config.toml
hidden_size = 384
num_key_value_heads = 1
rope_theta = 10000.0
attn_scale = 0.125
max_grad_norm = 0.5
warmup_steps = 296
decay_fraction = 1.0
max_seq_len = 768
MLP neurons of a small language model. Each row is named by its layer, matrix (up: input weights) and neuron, and shows model dimensions 80-175. Each number is 128 + 32 x the weight over its row's rms, rounded and kept within 0 to 255. Numbers have three digits each.
Before each neuron's rows, "fires in" lists the words (lower case) most often at its 100 highest values on Wikipedia text that the model never trained on.

fires in: "of", "called", "announced", "into", "received", "against"
L2.up1050:135103155098157125133077150151098155152093090116116126068196146142114107110068132081083157123133113113175115113097153111111115111129109121148096086150149060127207152169129121150113170144137157118172128171110104123087163143170154123190111037101129144142111148103140132170170138104114131174

fires in: "on", "one", "online", "wizard", "before", "time"
L2.up475:146093127167107105175104179140078167097120167126172101117117092121135092085101069169149123206163120140108121176069142094121155122130110149123126101143170065128139133154121085139156095154058160137144175229058085153088119178146085137144110127139155186141134166089113069145123126127133130128

fires in: "and", "appointed", "or", "a", "an", "attended"
L4.up1311:102094140122096140118147140133126177145163103130102104085126134134105142128130135114127125095120104187121102161102074116081096104126129129149069132184109122162095099156130121134098124166165130109121116114145128163177123129157101102150110146151099140089145075055105100129160158154102157136

fires in: "made", "polish", "full", "film", "high", "free"
L2.up976:153125145083122140081140128126169174121088110140154154117153125101104136066101208135083141131113163155137122071124105137107136103036108167150121092153105123163122087172074153167140104170149131076170122134127134173127124048121066116105106124110118087144188102139102138114168117159090173076

fires in: "in", "italy", "a", "throughout", "italian"
L4.up205:188121123137125156107100142122113124145141079191123105111124149129120125123147119082083167146176146173171174143168076083126099138124210105127076124120132132122101134147146139210103170150139109115107164172126086131146170126174106130149080165055132078170112142149081110132155191134120121116

fires in: "during", "history", "of", "in", "career"
L4.up895:183116165072149149125143153084127149190128087109125183135163137177164073080089104135138123169158072128133090125176110065110144105137154139101078149102120089127097178140141137132148093158102125085162161121111126103130127135110125176166092175123123139115139066167123176166111144062157166107

fires in: "northern", "southern", "southeastern", "northwest", "once"
L4.up914:143201143052104156121156094166118133134121108195140141141135113092142146120085203107113119154144184189173144101188096105141120097073186172097102198145145113134074128194111097163111067106123098068116064096116135113143094150101115127108189119117120152144099063143099158160137139044164134144

fires in: "some", "early", "many", "later", "several", "mainly"
L2.up1079:135141159097112139114152104159128178162116115133167133104148169081085160109152165134096113152138115246152127115151119103137163089111170171085084114139209124137120129132132156146177133175089117091129156133103123142164139093103123095141155101070118099147094112185114104152159137160125157082

fires in: "of", "northern", "eastern", "southern", "western"
L2.up1414:152074174104122154112091100152097115136142119106137135133093176177116129131127154127117194191142143131176153121081115111141153104108182196118082193156167111195112150100140140138195107087077086112144147142169145104154092152144076126107062153150141199121114133136148146160143127106134166088

fires in: "the", "caesar", "they"
L4.up1121:143115170134129138122152178171103134243115111178130154147109148130112175201097110110112107148210091142173113123115120158080163132128178157106081162088153127161071138133201113148146111112217099107134147095109080121153104161104066152107084086092117142104087129126083082141156104114147174108

fires in: "may", "can", "are", "candidates", "found", "mosque"
L2.up514:200101130139110182111145105170115125054100092101142154106112141172105126120053143127140135148128113138167081129099113112157137094098160181166126108168131137096124143134069126140104167118132168127135104153109087070169179190189062106155152087135077168113118116140129214183154121140116149154

fires in: "also", "originally", "not"
L4.up1045:175135149113134128131110125119153142134164161067096180169129093192115180133118131082092108154155140154114074123090046112125142106093161199125117105101126058156140118160135099185043143126104177121164082156073169155106175071098083154106097196115118056118127094177091187134185147181097152183

fires in: "san", "place", "santa", "korotkov", "held", "jr"
L2.up564:158105093146180074113116139143139197096144159160138163108145117102099119125112129148120117170168160115110099137112112085155134105072117199127115140146151104075051167126072076128210178090106152122162164203164094098120136165106083133141106123115095149126118109098096115114194136097118140141

fires in: "on", "once"
L2.up1006:124118120090119124160105107071110195131128129179167113106122082184137136150109127128140133154132105093107086149140125080097120097063188122123110067113173111098157149122125053155196088165134079144109147144154113180105116114127122086144095060091153091133142111092093067149146144097106098148

fires in: "average", "about", "village", "at", "over"
L2.up324:175146145131129092135075107124131168169063130134180143094139123094090064131047167155201121195106113119172053141131168079127112076071155120164135121140125106115116145168129065164195132117127185159178144171074091099129143119143139133161064053068112144121107047099184163182143111069114149124

fires in: "of", "into", "however", "railway", "to", "way"
L2.up88:176093193122121118157109151103085096088112111161177106077121138140157146149087132118137161181153139146159124140131126070091149111101154123072099121161160130222123148140133107152111142158093170108130163149137144167179143136164112173143137106178101108129153125161161134184151140146122108137

fires in: "between", "early", "around", "established", "about", "small"
L2.up1398:140160147122164115094098120086087116163139122171086116173131153172089123156125144164124194111175121107143122160118160145162144099089219148126145128095135040125187148142106115150136087155102130124134111139067090132115182141133070109147070080107169115162148102197109138172208151160117095165

fires in: "by", "with", "against", "to", "of"
L2.up1322:083133167132156139123097157144139115102140133146173143168126161131145157139138163156146194095106147128180134173062130159115116141120145148149122091138165113150131180159148085136178111175120097109171174147137089128076150170077105164166156117142110188099177149121094147115155152139138120160

fires in: "over", "about", "around", "near", "just"
L2.up214:138110164099090159095083176086063135193078142153173137189178085138119095141102172070110130170098109149176109158117128097117176101087166139155121126121117080150111155195166062167145125102111084065118183125129099115159118175100063150100113128156116114148114094078087101168180199104127153140

fires in: "same", "following", "name", "two", "early", "was"
L2.up979:118126127132144096144084119135122158149104159114169113151088117112117089121084163114103123189087122205087071085177171100151111085100168106118126104100184090079052133137124093142136090104129162062129117163065068085097128161110098186143078159163102207123160120125134071119183154080130149156

fires in: "place", "world", "placed", "state", "areas", "area"
L2.up1252:232113137156150109139099167183088146122108074138128142104151094142111056083092096075126143196145164185160122164132135077181088113070156142161129048136177092089135145146099149165094160130128103112107162173199122131107136124162076065170139127095137130147165087086145125148126168087131142216

fires in: "of", "town", "right", "centre", "railway", "in"
L4.up386:194128149064093136156119140159171164096133161128173115139096151112136170103159134063015175151120164113126126156113137095098144117116166164144073061124141131103100123110162106155120164146149112142138168154111095174134186118118100141122123116107075110141086126156085132130162143173137131128

fires in: "history", "the", "and", "their", "however"
L4.up1357:188166161090118192138088115093096097155164127146184173114121152121082201135117178075126136140147104153213111197193127104079092108089133121142131135122138043130112211129085154180117111097164135128188167122066146064148078102148099145166160154124125184151122147121077097141165138120091120160

fires in: "with", "has", "and", "of"
L10.up1396:131124177066156092091098129166083146131114114156185135099150169143074133074147126130094119127101153137170129115123076116094151114096142108171102112154150127168121177089112106068154151137133121110137168111127093137156159175126100126176080133131140134110194106161151186135108119145095130048

fires in: "which", "coach"
L4.up1056:111127120112128167098115103095084117167142077123114115140170136150179110120105115158159091191146151148165106135149116145103148146108175172117155150142162068122119109159069134106082180127182097079074117194119121127155126155156118129156095136167139176143115135206142159092157127079144146103

fires in: "with", "s", "within", "behind"
L10.up1430:131146202103150139057104166148138139120140124136146160149131129138094156144074139151121164160117194169116103105161144134207141100112173105158091150122148122131108158084106164079123096105128115121221109095155049138115166121110036142124084140084076079079097062185132113127116127163127164175

fires in: "during", "being", "area", "writing", "areas", "turnout"
L2.up1146:153085078158120058114097132126135171103137131154144147094163145125143148194110144040110167170132150124182076177105071093166107097095133147115121131167133074117127158112143126097166119091096160090129148155163096085119138167165093079085098151143106124139145105081085120137211102123167127131

fires in: "he"
L2.up1308:167140120168093185105128181123142156169150147132144180060134130173101121142040108087168123168110178121194118152102126099102098068116128177090083126101132111033106168143117129109117130082121176111101091168115073097128097078160069122119116123078076131126140122128108115135152165135147123126

fires in: "people", "republic", "republican", "species", "companies", "those"
L2.up1098:201145136165089136095124122174083170150165110162165111093110132124079121121119147053097159143158123119150140133100070173150117081087129144165112180175122143093145138174113136180108128117149151145118112176198154082173097072164062126151111098107106143115170104133125152131175126110131143151

fires in: "of", "by", "based", "from", "school", "architecture"
L2.up1410:076162142090152100135118136170168126102115117149117161089096181086105146156146128093101174137137138117164136105097140123157109126091181151152083142189173120152080179138130167145137163179162101155122173147087124135112125086075062076116154105121103073101126074178129100099172128122128189171

fires in: "he", "she", "who"
L7.up1467:130112161054115126143174123123125140124156122193109129125127103175064074148112226113179141184215135121192138177134109153180101096086131174120098136111147102106104133107143142131101142107158132123142121126108066136086108154097080077113155135076120091104130114153057076137134119107138135121

fires in: "in", "side", "from", "of", "wide", "into"
L2.up299:177102138101110137101109133155125099085085109116091095157157121089131100053071123095111116160121153134144114169137208087159188118120160180163116079082141139141133183134103096144137120091140070146145122219145108135143200148187154118153102157105130135100106113106116157164174199172100114146

fires in: "south", "northern", "country", "southern", "north", "russian"
L4.up147:108175111105117077127111110174090164120084128178146126139115121136102172142121152117105127117150190232147166143111080080110148091108185129139141125112125095102135125162155116208067145128195142131184199144102124125210107097152088135107112195175083147155153104136093151148163221117125163096

fires in: "was", "and", "originally", "currently", "usually"
L10.up924:157118153132125074165100112133093131207140180103119187115161148187084153159150135065084141137119096170186140122085136102146117111131160177139112129168140110130154099123138116147102130127168107103104074143126140123092142163153152133120129122098128093120150130101067179171134189088067158185

fires in: "of", "following", "history", "in"
L2.up1444:136192148078147093087084144152111134129123164143221135092166158169146127121119133141118138223115184163136135171095155069080136090092135107164113128047101136118083147127143115156118130113103141114130135157052139103153157124123120135206127126081078189150121089069142144113174131089112119161

fires in: "american", "french", "born", "san", "established", "own"
L2.up981:152125122107134118147133099183141150183075097113113132094115140152107069129175150125176097155170089167179144102112145064143152093105135195125097142146216076197101146184069164159156096146126125116159149136084159080162136140121042185141118125109102156138149123207125169121180132138142192084

fires in: "in", "made", "years", "on", "make"
L2.up511:199133144105126143153183095118091139116141073218113137124135139174112119107106180134131130074148151107091153094132116152121139111106213181151120159126079057122106101091094087132141125137172095096158111160095147113114094108173066122094083102122129074132139130140082158136179149171104180109

fires in: "same", "of", "time", "following", "that"
L2.up512:084126120135128081126096122122120082156074146160209120110164114162088074086099159143141158177118105138185152171123156150152131085165131158084074090110185136144121186113114125120046102139149123153143143119072106086161107184119082160101072084114089166082139086087109096205137174152162118151

fires in: "which", "athletic", "hurricane", "athletics", "further", "much"
L4.up1:092110117132113135133177080192139159099128098114099154123172134104092124088105133113171101170155159130165117094115118106069107102093129174115106124145130052139098166140169108131100158128117099127149111173140104196106107089175112151105153068109123116140132127179134188129202149215086112145

fires in: "m", "mother", "attended", "attention", "a"
L4.up869:145110116080125132162158156133137123147190085152091156150154127058129121158080063121127140100095112114124102146143141139122081096179102169195123189112158095093158088088095103099126105172099149102092151122152104134158144191116091090072105162139115163094087153178081097129132122106116082050

fires in: "made", "make", "during", "named", "entered", "into"
L2.up62:183145103166122093133087140109143162129163151186149110121182178151159171086114135122093174125150189102139141169098076088126127141121146114144111125143091108162152115142205112149156124125149087097125154175121123116186101120124076173089065109150095067140133176137088138181150136152152132184

fires in: "same", "such", "check", "punches", "rochester"
L2.up435:193150113149123173138114144151127152128124140114100133119136103156151089186099144123101121124184123179095092134143126079147134097112127156111103054124198117114081154119157081099129112128176077097158092160093110090088104176199158151121123101109131169111075070098070107138167162129149189103

fires in: "a", "of", "league"
L4.up1103:151046119111112148089148102122156175118173134128134086126159122158111128117084178142137147176100151090173169114140151097162127146080183209081084108141138087181095130133137099191153138105137138126166156199162168142176203181133101164133139122157187130092131143096140102105179114151144193122

fires in: "are", "were", "can", "of", "became"
L2.up1207:192135130138144137143127119113140163150138149144146118096118108129106180073104104117128140124119154135109165185119092058160099099077177163133115136180101092164102137112115155137116163083104157110193114124170098129082107196143099088179133125122116157129142131085167158149133167137095164147

fires in: "during", "into", "by", "in", "of", "summer"
L2.up1371:183133140171142096125074193063105184114134138138138128119134120205150172119093124141111142181128160148105161163188092088089135108095127128089104143121139060124095103118154103195109135061098144067170141138115148142146165140199134131148087141118124160146128074114080137215140211093099109167

fires in: "and", "the", "paratriathlon", "featherweight"
L7.up984:174133129113142252199152130098094102120135153130181104125105166078137092084124162159180121134121148108158143154166081087183106112143116154119098190120103092086138109155154087154154237087115122154187112133159179119215206132147152151073116163132098144113097148139127179137135115125147080140